Weights of a small transformer language model: 9 layers, learned positions.
MLP neurons of a small language model. Each row is named by its layer, matrix (up: input weights) and neuron, and shows model dimensions 128-191. Each number is 50 + 10 x the weight over its row's rms, rounded and kept within 0 to 99.
Before each neuron's rows, "fires on" lists the tokens most often at its 100 highest values on Wikipedia text that the model never trained on.

fires on: "al", "re", "ance", "vi"
L5.up355:43 43 49 54 66 61 71 61 41 68 39 51 53 51 36 62 66 68 40 44 67 41 49 39 25 50 48 37 51 52 40 42 57 59 55 55 70 40 39 48 33 46 31 51 32 52 59 44 57 50 50 69 45 64 44 61 58 46 41 41 55 55 69 56

fires on: " an", " provide", ":"
L5.up731:50 46 60 48 39 56 48 58 41 47 53 61 54 54 50 44 43 64 55 17 53 46 33 61 36 55 60 43 56 56 29 52 54 69 51 47 40 48 38 46 37 51 35 47 46 55 47 39 51 38 47 61 44 54 47 43 64 61 40 55 49 49 41 49

fires on: ",", " |", " as", "ly", "e"
L3.up950:45 57 45 42 70 56 45 53 56 38 57 35 54 30 40 49 69 32 45 42 52 60 50 52 44 45 46 51 30 52 45 52 42 49 69 56 51 44 71 45 48 46 61 40 38 59 63 54 58 47 53 36 23 39 43 54 50 54 64 55 53 57 49 25

fires on: "or", "er", "in", "ed", "ph"
L5.up137:34 57 62 55 43 64 44 50 48 74 55 38 64 45 43 65 73 42 47 49 51 49 56 39 51 63 36 44 58 55 71 36 57 39 57 47 29 45 54 68 56 36 72 49 50 75 54 46 66 55 52 39 32 60 25 42 48 49 49 36 54 67 56 62

fires on: "al", "d", "t", "and", "tt", "a"
L3.up650:49 44 58 70 56 65 58 73 29 33 53 48 59 44 46 39 59 32 59 63 43 53 46 30 51 53 54 45 46 52 49 41 59 27 50 36 55 27 59 38 63 46 60 49 51 54 41 56 72 56 49 55 55 56 55 24 53 61 78 56 45 56 54 66

fires on: ":", "-", "d", " |", " in"
L5.up123:44 32 44 72 59 41 65 58 36 42 51 38 74 43 50 49 53 63 38 28 43 44 42 57 63 59 43 39 37 59 40 52 64 47 47 61 45 55 53 44 44 36 53 61 71 25 50 54 44 38 48 41 47 63 64 55 49 57 68 61 34 53 43 49

fires on: "ur", "ine", "and", "ition", " began", "der"
L3.up550:42 41 32 51 43 60 50 44 62 69 58 53 54 37 68 70 37 66 72 49 51 54 59 49 36 50 52 48 56 41 46 26 52 47 40 42 38 52 29 54 50 50 53 46 70 59 33 53 52 47 39 65 58 53 53 33 54 47 35 45 58 55 38 55

fires on: "e", "ist", " ", "ve", "ing", "ca"
L5.up21:42 46 58 49 70 57 58 45 51 39 61 38 69 69 56 47 56 60 35 61 44 54 44 60 48 51 57 56 59 52 39 54 47 57 42 40 29 45 49 35 39 58 48 41 61 55 52 47 56 54 55 66 51 47 49 59 64 62 58 55 45 53 55 45

fires on: "il", "s", "n"
L3.up826:47 23 51 47 53 51 38 54 67 56 49 64 47 52 52 35 52 51 51 78 47 73 52 60 49 42 38 55 43 54 50 53 45 38 55 42 54 40 29 55 72 47 38 53 54 39 61 60 55 42 47 56 47 55 55 69 43 41 42 61 53 38 39 62

fires on: "ad", "al", "ur", "f", "ent", "ro"
L5.up285:49 45 68 51 30 45 77 61 49 42 56 38 62 42 39 57 43 42 53 40 39 33 49 40 49 54 45 41 60 42 34 48 45 54 44 66 48 49 37 48 49 55 50 41 38 55 47 51 62 66 56 61 47 31 43 20 33 47 36 64 42 68 37 49

fires on: " me", " S", "en", "tten", "ting", " M"
L5.up1021:42 37 51 56 55 49 41 55 38 60 55 64 65 45 61 41 42 55 48 63 49 36 56 56 70 42 52 42 45 54 32 39 38 51 48 58 37 42 54 48 66 45 42 54 56 37 49 45 60 49 29 47 44 50 63 39 55 43 54 49 41 51 65 51

fires on: "el", "ar", "ber", "ol", "w", "l"
L3.up301:42 48 59 51 44 57 34 64 43 44 47 52 45 52 62 56 51 57 37 39 54 44 47 52 55 49 37 42 43 52 56 53 54 52 53 62 42 37 47 61 47 64 65 42 55 55 41 44 45 74 52 62 39 64 60 69 12 53 55 47 44 50 24 58

fires on: " and", "-", "s", " ", ","
L5.up813:47 39 62 50 61 65 33 54 66 51 46 51 39 71 43 41 48 52 31 52 43 49 55 61 51 44 54 59 61 45 62 53 77 44 31 44 35 17 59 41 56 45 32 54 37 24 52 47 57 60 34 39 41 54 48 56 32 57 59 42 58 46 52 56

fires on: " bo", " Bo", "lu", "li", "bu", " Ju"
L5.up698:49 58 41 48 38 74 53 58 40 28 40 49 46 55 65 51 51 51 55 54 55 64 59 62 37 64 47 32 58 48 63 38 34 53 61 52 37 46 45 55 47 60 76 63 61 59 44 67 55 42 45 33 41 53 53 48 61 52 54 49 57 65 35 61

fires on: "ttle", "ver", ":", "t", " of", " early"
L3.up820:61 46 29 36 58 64 38 56 35 46 63 26 42 71 52 55 61 42 53 65 49 64 38 46 41 58 62 46 37 48 55 53 61 48 50 50 48 40 49 35 61 42 46 55 54 55 41 66 42 43 46 43 41 63 55 66 46 34 49 58 55 50 50 69

fires on: "e", "st", " as", "al", " d", "a"
L5.up680:37 29 54 60 49 73 40 55 33 29 42 53 54 46 43 43 43 68 51 52 40 57 70 45 45 60 58 31 54 55 51 51 38 40 65 39 58 54 43 51 59 38 65 53 65 40 26 50 58 45 59 61 61 63 62 45 48 57 45 42 44 32 35 49

fires on: "or", "ho", "h", "er", "st", "ver"
L3.up251:44 54 38 51 39 58 42 38 45 56 37 49 50 58 64 42 43 45 59 59 58 61 29 45 56 52 42 38 44 44 57 36 49 47 51 50 44 44 43 57 28 46 67 51 56 76 53 34 85 56 51 43 55 44 44 62 49 37 42 43 60 52 56 65

fires on: "ro", "ent", "O", " la"
L3.up499:41 44 46 43 59 56 58 52 41 50 63 46 50 58 42 51 51 53 43 50 50 51 46 53 51 67 59 45 62 44 54 44 53 59 45 55 40 51 48 46 49 41 36 42 48 42 39 59 40 61 43 33 56 34 56 30 26 49 70 51 42 56 30 44

fires on: "or", "ur", "er", "gin", "le", "les"
L3.up726:41 52 40 53 43 71 42 50 57 57 47 56 38 49 34 57 51 63 43 42 62 50 34 32 26 63 47 35 49 51 40 42 64 48 67 55 57 54 55 63 57 48 49 58 35 52 45 54 68 66 56 30 34 53 47 30 59 64 64 53 57 47 50 52

fires on: "m", "ver", "d", "na", "er", "ro"
L3.up270:41 64 49 47 46 51 64 47 44 58 52 49 51 66 49 44 46 52 47 60 51 44 46 37 55 58 64 31 55 50 35 50 56 72 65 68 38 31 53 48 47 50 62 51 48 42 52 55 50 52 35 41 55 42 45 34 49 58 67 51 37 53 70 61

fires on: " and", "e", "w", " while", "s", "ic"
L5.up608:43 30 47 57 47 60 47 64 63 70 40 68 51 65 31 31 55 66 46 64 47 48 58 32 50 65 51 48 50 65 40 45 38 41 54 53 48 55 48 43 58 56 45 35 46 35 43 46 36 51 53 56 55 56 39 29 55 48 53 52 63 40 44 55

fires on: " ", "-", "n", ":", "|"
L5.up368:70 38 50 54 56 46 53 45 27 41 61 57 53 55 54 46 60 39 47 27 40 66 41 53 49 49 56 54 55 45 49 50 47 49 60 54 46 34 39 56 52 44 46 62 52 27 51 46 47 44 51 50 57 53 51 41 39 41 48 66 33 61 42 40

fires on: ",", "-"
L5.up623:41 53 47 39 52 32 52 43 41 54 40 45 62 42 48 60 55 53 39 36 55 46 50 44 50 57 49 54 37 49 47 47 56 56 50 59 48 62 28 65 50 45 42 53 52 62 56 31 55 56 34 43 39 52 61 47 57 49 53 67 41 38 69 26

fires on: " an", "et", "al", "ver"
L5.up336:48 45 59 37 34 52 55 41 44 62 54 47 45 40 56 57 30 87 47 38 45 54 25 47 39 52 42 49 52 57 31 59 55 49 65 45 55 38 63 59 59 58 28 45 61 51 62 61 31 50 51 45 56 46 41 40 43 53 47 50 59 66 49 58

fires on: "ver", "ro", "d", "ran", ".", "day"
L3.up802:45 59 46 58 55 60 52 40 51 50 41 28 48 40 51 36 43 63 43 52 55 35 66 51 59 68 43 45 53 63 38 49 78 62 54 58 39 43 40 47 54 50 31 49 53 33 43 50 26 44 55 36 46 40 37 45 51 59 59 44 68 51 41 61

fires on: "et", "ry", "ic", "ence", "w"
L3.up403:65 12 31 55 58 38 43 41 49 38 47 48 42 48 45 72 44 44 50 64 49 47 55 45 50 55 56 47 67 50 61 38 38 55 50 69 61 61 40 60 50 56 36 48 26 47 48 46 59 65 54 64 39 63 48 20 48 43 56 31 56 46 51 53

fires on: " |", ",", ")", "u", "es"
L3.up591:52 62 47 38 72 46 58 50 59 44 49 38 47 38 54 43 68 53 66 42 37 27 55 49 50 50 59 48 52 56 40 36 40 51 46 55 56 30 62 65 64 35 45 47 37 59 66 52 36 43 53 44 33 55 66 29 52 61 43 51 59 54 52 33

fires on: " and", "d", "-", "th", "ity", "ze"
L5.up622:63 45 37 34 53 51 43 44 57 36 56 35 43 39 45 36 59 47 43 35 57 49 54 40 49 50 35 58 38 61 42 51 56 55 49 72 53 64 44 55 58 54 56 56 40 48 51 53 47 68 69 37 49 57 53 50 42 58 43 62 46 46 68 39

fires on: " to", "la", "ro", "ur", "age"
L5.up774:46 38 45 45 25 67 47 68 38 41 62 44 60 56 46 49 52 43 57 26 54 50 38 57 58 63 56 57 53 43 44 57 61 57 64 51 41 50 42 28 48 35 53 52 52 50 68 50 55 56 42 52 55 39 41 42 44 57 49 57 25 52 49 38

fires on: " of", "t", "al", "st", "A", " pre"
L3.up209:48 37 55 41 50 51 49 70 54 34 54 43 39 55 65 56 48 37 48 45 50 68 56 50 48 50 45 40 58 49 49 55 47 72 44 54 75 39 45 52 46 44 39 36 49 56 47 62 50 54 41 38 43 59 65 58 64 50 48 43 64 61 42 56

fires on: " not", ":", "st", "|", " an", "est"
L3.up744:49 74 49 44 56 53 49 49 34 46 41 53 54 59 61 47 46 40 70 58 48 53 42 67 61 42 52 53 59 47 58 52 51 50 65 69 50 55 53 50 57 41 26 48 55 27 56 69 42 40 59 50 54 37 49 40 38 52 63 45 43 51 42 45

fires on: "s", "an", "mp", "w", "u"
L5.up333:56 45 49 44 52 39 37 65 65 60 29 44 33 48 33 47 47 52 57 51 47 81 58 65 44 49 46 52 58 51 63 70 58 55 49 69 40 49 37 35 45 48 50 43 56 28 50 50 46 63 52 49 37 61 48 54 49 42 64 54 45 53 44 56

fires on: "mit", ":", " |", "ne", " than"
L3.up346:31 11 40 59 53 54 29 64 51 36 44 50 60 55 49 45 47 46 43 51 45 50 59 31 53 60 47 53 41 48 50 51 61 57 45 47 46 59 47 54 52 54 67 66 50 41 45 25 55 39 51 37 57 72 53 62 37 58 55 43 68 58 49 63

fires on: "ur", "ple", "ter", "er"
L3.up562:49 50 58 56 49 54 45 55 49 74 39 54 51 46 49 65 37 51 59 27 65 68 58 52 31 52 32 41 47 49 45 46 73 57 68 53 45 50 64 46 26 50 49 58 57 56 41 52 41 56 61 50 48 60 41 42 52 71 51 55 59 43 39 55

fires on: "ough", "er", "y", "o", "le", "or"
L3.up537:59 48 49 43 63 42 46 53 46 54 53 58 48 48 61 44 45 35 64 43 32 65 38 51 40 40 40 46 58 41 58 46 49 39 44 48 62 43 50 50 36 45 57 67 72 48 44 28 69 55 45 41 35 65 58 52 50 56 62 41 42 51 41 63

fires on: "ing", " for", "ning", ":", " on", " of"
L3.up594:50 51 36 53 37 43 40 31 50 27 58 65 44 58 58 50 43 48 43 50 38 46 46 72 51 59 53 57 62 63 44 40 51 47 30 51 43 56 47 59 46 59 40 45 44 40 58 47 39 48 69 57 49 73 47 47 54 60 58 68 43 69 45 41

fires on: "ed", "ing", "ning", "la"
L3.up397:58 57 47 54 46 50 49 33 35 54 54 67 52 68 60 68 43 53 45 59 51 44 51 84 36 48 62 38 71 44 51 44 63 51 54 41 34 39 47 50 58 55 47 64 37 58 45 41 61 56 64 68 48 57 54 42 47 40 56 38 35 38 40 45

fires on: "-", ":", ".", " |", "'"
L5.up616:34 54 44 46 54 46 55 53 55 47 41 51 66 51 54 49 41 42 36 60 56 39 59 51 48 46 43 52 36 40 60 31 28 50 44 74 59 62 58 59 55 20 29 53 44 37 54 40 45 58 59 48 36 52 42 41 36 42 41 43 40 42 81 44